python train.py --n_kv_head=6 --vocab_size=8192 --norm="rmsnorm" --norm_eps=1e-05 --extras=["capped logits"] --init_std_o=0.00558 --decay_fraction=0.446 --seq_len=512
MLP neurons of a small language model. Each row is named by its layer, matrix (gate and up: input weights) and neuron, and shows model dimensions 96-191. Each number is 500 + 40 x the weight over its row's rms, rounded and kept within 0 to 999. Numbers have three digits each. A neuron's up and down rows have the sign that makes its largest values positive.
After each neuron's rows, "fires in" lists the words (lower case) most often at its 100 highest values on Wikipedia text that the model never trained on.

L3.gate350:465580567493468541464525536548548502517521498457530406486463482442460485481518549477439465453584524481434455447478546528508460474496417544554574466513495566533572472480520519488506503483516501468485483496515532501531504530489503485462503532394459424465470496574525502524499532509528619556
L3.up350:546505477507460541483474512441556568543508485486465500510512546501599511448489449524475517479467537411566573487469573485546542580481559468512436498474510501550537485517490526498479496486531427547417502496487477495451517474494484510566483439526490511478524528546444499502518436560517491491
fires in: "october", "april", "july", "december", "june", "assembly"

L4.gate508:469524544524497566440459493468434480546443484473525486497485512539496433534513460531487470475488448437472500514491529548449510513497467460565561513479465498505515566471566546579566524459551471511547509553462485518489502500499513511556550481546553486524499534417427542544470572503447441441
L4.up508:480500572507453496494533465483421534525511472480511454545513497465495472544517476404443592507488488493514495427564513519509535563518486483507540524540503400528494544461505495482580486495486491557533469503531511418588517512448440478441482448535523515494475529508409462474538523473493459538
fires in: "they", "students", "we", "children"

L7.gate47:501553412487581508511460426500431564518497501499497501501553498522463498518500483474458570472523467495481481490533491493450518475517505526495539484485442489458470503505502600483496462514462536444555539478591556474553507538530571485557518568511496521499517530493489519481522513486500483490
L7.up47:457545533559499467466515404521495504536486503509475543457514486500468495502543557555483483520478513434420554521472459415571506497477472491478432496501519560531468525556550499575531502499496421514546516478461573411551545526448471554499556472547462465555428529574478435435495484536514506527
fires in: "has", "have", "had", "often", "initially"

L8.gate234:533483535503454563506529509482490493456559509530413491480542550497454520455528597533525561449454459502528557512571453572496499536463447522580490473531513491564440540563514492469468474483449422540462463577522459508472503477479515520494479576512449561494416499480467526493438491474497511517
L8.up234:507541549442479569473508534482453420565486469498495526508554557473513459559544534433461499530565510506457452461478475431487582540477497556505395551528468504426516459573510423499464546458474535562491511568481441491589467506427516527573477481447513512509507551505467501528529482514437517490
fires in: "and", "but"

L8.gate193:509514509441570465512490518498497597463521538535463490456467525499485465547447538499530517470550477487527556494472437455389578505465524461519554554471517548515492461523530529503510508462442506525538508477464542508450541531537548581528532565545425569433504443519503477518493565495508580511
L8.up193:502545512523522509492426457556532584484462452510513470506572566442495452555533526465433535409515501465463509449540476442458537511436514520486499516422444513518427494568458482429583468522464379520526538488492534517560452508481493515480493452482482483502569468513534524487502506429487473474
fires in: "had", "has", "have", "never", "having"

L5.gate313:521561468464478589464492503461496467506511526484446455504475574463506475539501611546512473539526496469510506493541530510439441498542475607547581590555501549474507505509445507488459523588509427472533510485511507492537519472591477490574489496538479528480437457539482515499540418496473516543
L5.up313:604489562446557559437520402450478496471427468537492516507571454520510553506520498493437527471464521438494567440435488473551558531519547476450558594507476463509536495466515505496489535457461461485478477406517524547515460566537507514486533469490452516491431533484504350485544483523532476483
fires in: "three", "four", "two", "six", "five", "american"

L14.gate381:413483469471557518464415478529521500489533550522482470470478522519435438576547515459498498562550506498491482512503457468545448523474534559535542506447446450512500455501561532499546460519496480498493521459450601528507463482533546564522470448568456451536493522491583430561530540505523520515
L14.up381:504508538481518459538507436523509440471461495446438498495491525492510449524526467504527512581466450474507481476430501438521569493444598427521523514529438547440484535509519513484497544469476484521479413520464470478527493478544480521507554501475434570511486519487530469456520465531511534581
fires in: "would", "has", "had", "can", "could", "will"

L2.gate207:506461522508517502464414458509471500548519475508547401516482492477479471549508528536478500467476439489491486521511482532388474524514478533489444536489345463553544514505523536522491542479458540455544530511506511538520511494451508435549489467581501497535487470497472508525517500510567449462
L2.up207:516491522564529573441444457495517483521503529479488400509489490409492483469474485474462484581464504547477484531485464541456509528502448510498499565487411420541537568501568522460540505506452577517483511538450547496546412499501498527537473490540546509500538449474500523465564547468583410498
fires in: "he", "they", "she"

L2.gate130:568497423516552494479467471519541524427504492516480461488525458468428490394490518511558483533453465483598563516515424515509538533482457499537440487481523469504521547490473527540521569563549508521495509504449524464454515478451503444510453543516497553532495443495523449542515475560510491503
L2.up130:514504503546546549484467435443477506460449526496481393503510474477419542468444467480555485517513490545526569486568495498491509513510484546518465467557491482566516568548434477479470579541534462517475515476465477533469466504469461456515517584521485492507477476404532505494555466517513507482
fires in: "he", "she", "that"

L10.gate202:485513536512478539507468478477566449558487445478472515462585464475472559584480488483498475526459549464489497530540508518539512545472505505458484509543451508408500477484534531514458545521553549455436543493452492445532503475516507519464496521494557475414506472550544455564509541479545544500
L10.up202:489488482461535505537511462471471513550464507471438568458503491484475466470532537503534460492587484459580501520513508453463466462458551466532514532519532495502458467538552543457507440472411476569474577477537505513504541467502536453492550481515491548513460596489465568524484560541468560511
fires in: "and", "some", "other", "more", "or"

L3.gate346:523454478469514519517557506454434470473481489508464514509482558488458479515594438514507491584464508505514538572489536506510511530519532479524551588474456494490538495519477496566437406478474577515517499466566468565506507467535487546527504453578505494529596525552505436474561494559536448541
L3.up346:562539472468508499528456501475483526514498550454450512423465471504463510517509437523487568444474546477435513526544414545449514492524483523575548559511467461426547536446520447441461475508459490484486512521451490502522457496400458522461500479484579472487461437471487528524571503468508524560
fires in: "who", "when", "which", "cypraea", "derbyshire"

L10.gate497:410539506554482489452504508465457561487514491488505488532431511566438381466566557486414473485468483515487464436526486574478478525554460474467495570516498488455489532494458444464471462472471552467481485496472518526533463476532540476487492513509492584566546506569503402497492508483549474491
L10.up497:508517599544491449461485534447447518425509527499503564484456523573489472468554459459465552511574543434534621441501473547540452469535452469512473546430544607527494538514485527512444546482485548463528484472512494411472404524480518518481501521521519454522527454465490466543450484493508502429
fires in: "united", "world", "olympic"

L8.gate343:531543568512515501568488399474506532519474518466476498520555508525541523466509522454490474506432420552517558437512561517519531417551557485489514458511456554462560461474552539475507412467467512484475571491527557483515551544499492500535483482527549519393413523504424488468438421529456439455
L8.up343:423495546451565501456520430510512505463458436565533561451472488477480436496536472473559466511404501481508497461528543463389501529522493502499555457480545475520496518464569512574440451453561540480514476499478563499592520495573545494520573468551531497508553418476539451534528493469520472527
fires in: "both", "other", "higher", "more", "county"

L2.gate175:531531415476476481473539453507527490504519491442469470492519480454486534497556492449481409462399465538431504469503520505459534521486489491441496525526466498539542458533485430472511427523477529514516451489473517463451495511544492464530479456507567453491451440607502463537542456503479412481
L2.up175:560518427488543401498542496547488471512466415524541470524538449531557499462515479475517386557457479484447500415468497478476486499521505496583441499498464514520520438478510465488492445487516540493578499454431538459501448495525509456489507458523589521526427536531487533514476507520490443484
fires in: "both", "between", "methylsulfanylphenyl"

L4.gate478:480466502456424541571533496601503512440526553447414510477492532501544509532417478490493498532569523512446516466521528484501508496510436574537459525481481472539531509456441465565426457468525498403561538472458546445453455546404495522471464547539505584529431570466541468507468469450445471466
L4.up478:546515527517499478433524533490483543510472483532552488406529489478461515480460436506441529446499529565501516503519556475435500536572439442495546474490539473525502426488544481544430420569507511449471482477451477448482545525485477467501498584502486532480483551509556491491488403454449531449
fires in: "the", "his", "working", "health"

L3.gate235:464533454494514478481536458492477504521556490479461467516482463453490613595474526455489571514427501494476533449461506435533556512552539445554509550448517493502524491521517472476402593425526437556544519511498489526512521461558517462459546565473454552423476465461497541480503560493492583521
L3.up235:447524525378450545526539539520507504520531532481491529502458520485514556492491529504509526508476461488464520464467475473432521510533441455521465464479531519481538499480545489586459517389495475505515527548524514493597503507471542482629507535460489598512567457446474572541531532460451417411
fires in: "been", "is", "was"

L7.gate414:460473474481519495427454482424463483555503498521581511459576499539473498452533595506461510446533457458491436555455580545491523549463553548549507547517531504547484488520426493591533495488514574450484478539511511460504524494478479562487570472457511566502473553494496512526551562434485551534
L7.up414:512530469440412543516598531523420486439475463476416571485532527538508499508523474506471466471519536571475599503546573511461523554484491465455509486473491449482488450520484523483543521466480487483456511541504488490496551473445484565578522516518491483526488468486455541500490567483490505481
fires in: "she", "sheffield", "shevchenko"

L6.gate325:523493468544455535522491485476515523492513548447586467524513467504521482605602560515502488563594496485504580468541423487562461521450538535532503580585514434399482455549434514462518508520495509488497468467530474591518503481496534530481491499480437531572454541475465548476472466463512497532
L6.up325:488530552512454595522517495514525471538546572457424519519470550526539532490420484508478509508564506424494553486508501548428479490507488495534458518511496484467564542528479528472477485480470490580537525469505541526421502417514516499508465504478519505475519511510533570503504445448450502640
fires in: "to", "must", "when"

L4.gate412:527508414471492497519520560480550476520434503462538482487518471480452506487411502544506488453519543435487465505537489509449437446560450524484481491507555496548496534496541495478445558562560468514531516556441488399555552532484483467487486492498476463488452529592513416440467523473544583486
L4.up412:628553497565485543518520516466502510496540563485554484499506432413545492488484532484573425569532529477472526482542606524546484455466529512520468495463546409505500505507450602517525565462482539433470508493532510481517469506567466481487515509480505550534494499444502450487480487533606448525
fires in: "july", "august", "september", "october", "series", "june"

L4.gate431:529499480523431508533438449538458528481545497549494481482474482608469557514513467481562514475536457490568468517521492503493525523470529476490519563480542444545474492557448545450522564525485470502469452455533506505531505506483555600477512512495497532514408488549539487543535580484532548500
L4.up431:425568506520462500558513536540537457502519542504521474461494494503490470509604479555517506456555428494459494489509525513508533544430471523491515496476495445549459505533504519461502520472519503527531487484601469512533534500480497488516516471482503523557537519543436507473477517493502491467
fires in: "and", "as", "but", "so"

L8.gate242:489488586492421542419484491531556529539462496589477527530589451489536476486463434438537486463471474509509402510553501515530465505545527474453531618508429486500465493527532487462512510495469452485550459529449542545581497534566546437507443548502446493550443581505457417470540445512529532468
L8.up242:523489492531532552433502488492566547475480445540495540511574595507496528464546492493463501507549456565502478519488475479533417588497529481504500535549457484484446483457514523497578558496513465445557483440485501475521518478514510477472511530456461527492466531430508436472457350537535529500
fires in: "six", "four", "five", "three", "seven", "two"

L2.gate46:506490547437515441473460456438519448519476490453565553515459493510488582474495477510483503556514522518521494492469527536556566462546411500545540518563526488486553464534547518483482585487491476446544494569496528507511486506528557431450521469514490493537519487469563606552443508541565485514
L2.up46:525520567483509528470477469550482451501456491498500482484473503505471492496511487466537508499412499517444469446548489423519533475527504526538516499460494559545559523438574506467445517514456545526501495480432498564547476475520513496549486578523461508535550532465449504473431458485566463445
fires in: "are", "as", "is", "been", "including"

L13.gate59:526526503499498532509506495390512524446515466481437450418523518499450431504545451438513571525476483529487516516535489515537456478499543523484539451447444464507515471504449517474495432450457557431481521509458537496483532438525516509572533540523494462552517471482489577598510504413510480513
L13.up59:502525525475461479630536522492556446493539542454500524425537542485495413619476518569515502485429491495478484454504466514593537508552505452480426533480456494549499453505441433528500512525451510492457537419404446538504491525445505497469525544441439509481485453534465497431526484537487540520
fires in: "had", "have", "having", "if"

L8.gate332:565532531557495493473529467420470540506558475510537445469505498505495502500439492490496455523501426525530470485553553629401520552536484509535539453564476433508476486454534506540568526545489470576522558529424526526510511517552506458449563509431581581505512539506456482547501473459493567521
L8.up332:449552520569493506489494485499508510462466535444501523474483492532500520474575537479469494509497514440522443485491586590518507568514490481549565489449458456517572519471507578487531544504486572509536508495484494513495558565453514458534511522517471500533474463496455440577445515483519513506
fires in: "women", "men", "children", "students", "athletes"

L4.gate405:557510505472475600560442518480459590498487534541537474535514490517549522551490500417494543527518486548542543511490473480481504567506469510461507499459507476536556498533462484526457572502449523528513520494432501465511506577494502430537498460482420478544597512519493547468504597554511502510
L4.up405:535442454497432528478535485515477528454562511493451572423595488527469545553491494491546425500559416521418475508474480527465513479525480506503544506486508532506459499478496438485449467499611509534496601556525545422406506450509521573520526487465488454516523499520512551538522446474491452526
fires in: "and", "be", "with", "was", "have", "been"

L7.gate91:504532495551460517490476478552497513495559570512490459537491574476455438511500504426417442467536496548529455498590478489431471522445473529418477473508430482503490526463473534472488466451546483501476503440562530485507466418551520498489585526498490471513515473475576437485482501510544413505
L7.up91:484555589482440541541469508470549444557482456482506539489498525475500466493569549505516570509538499522467463497474535503534436454494570490464486531524522498524497464546537553532557512470558568521500488464458552537471485505511507504475489500479540437523449517533525464428514537511454455468
fires in: "united", "george", "hong"

L6.gate295:488475510499505469464459505458486559500553468475475552542514453535496481543552542462535493455470446503480519457473477514508578495518516499509414541563495470500497488510460472540554531461483472484489428441455509455452527541505555476539499573454408530536518504395424561481508459527540570499
L6.up295:414488500473442483491490355494489478534543559486522469443492461477539506535513470471542478519491483512474508497497415494480555558512427563557461482522497553559493488472389558524511566476533498561489507511503524548488494487520586549515478460516502500456554568448459514474546522519491479454
fires in: "was", "been", "were", "originally", "1996"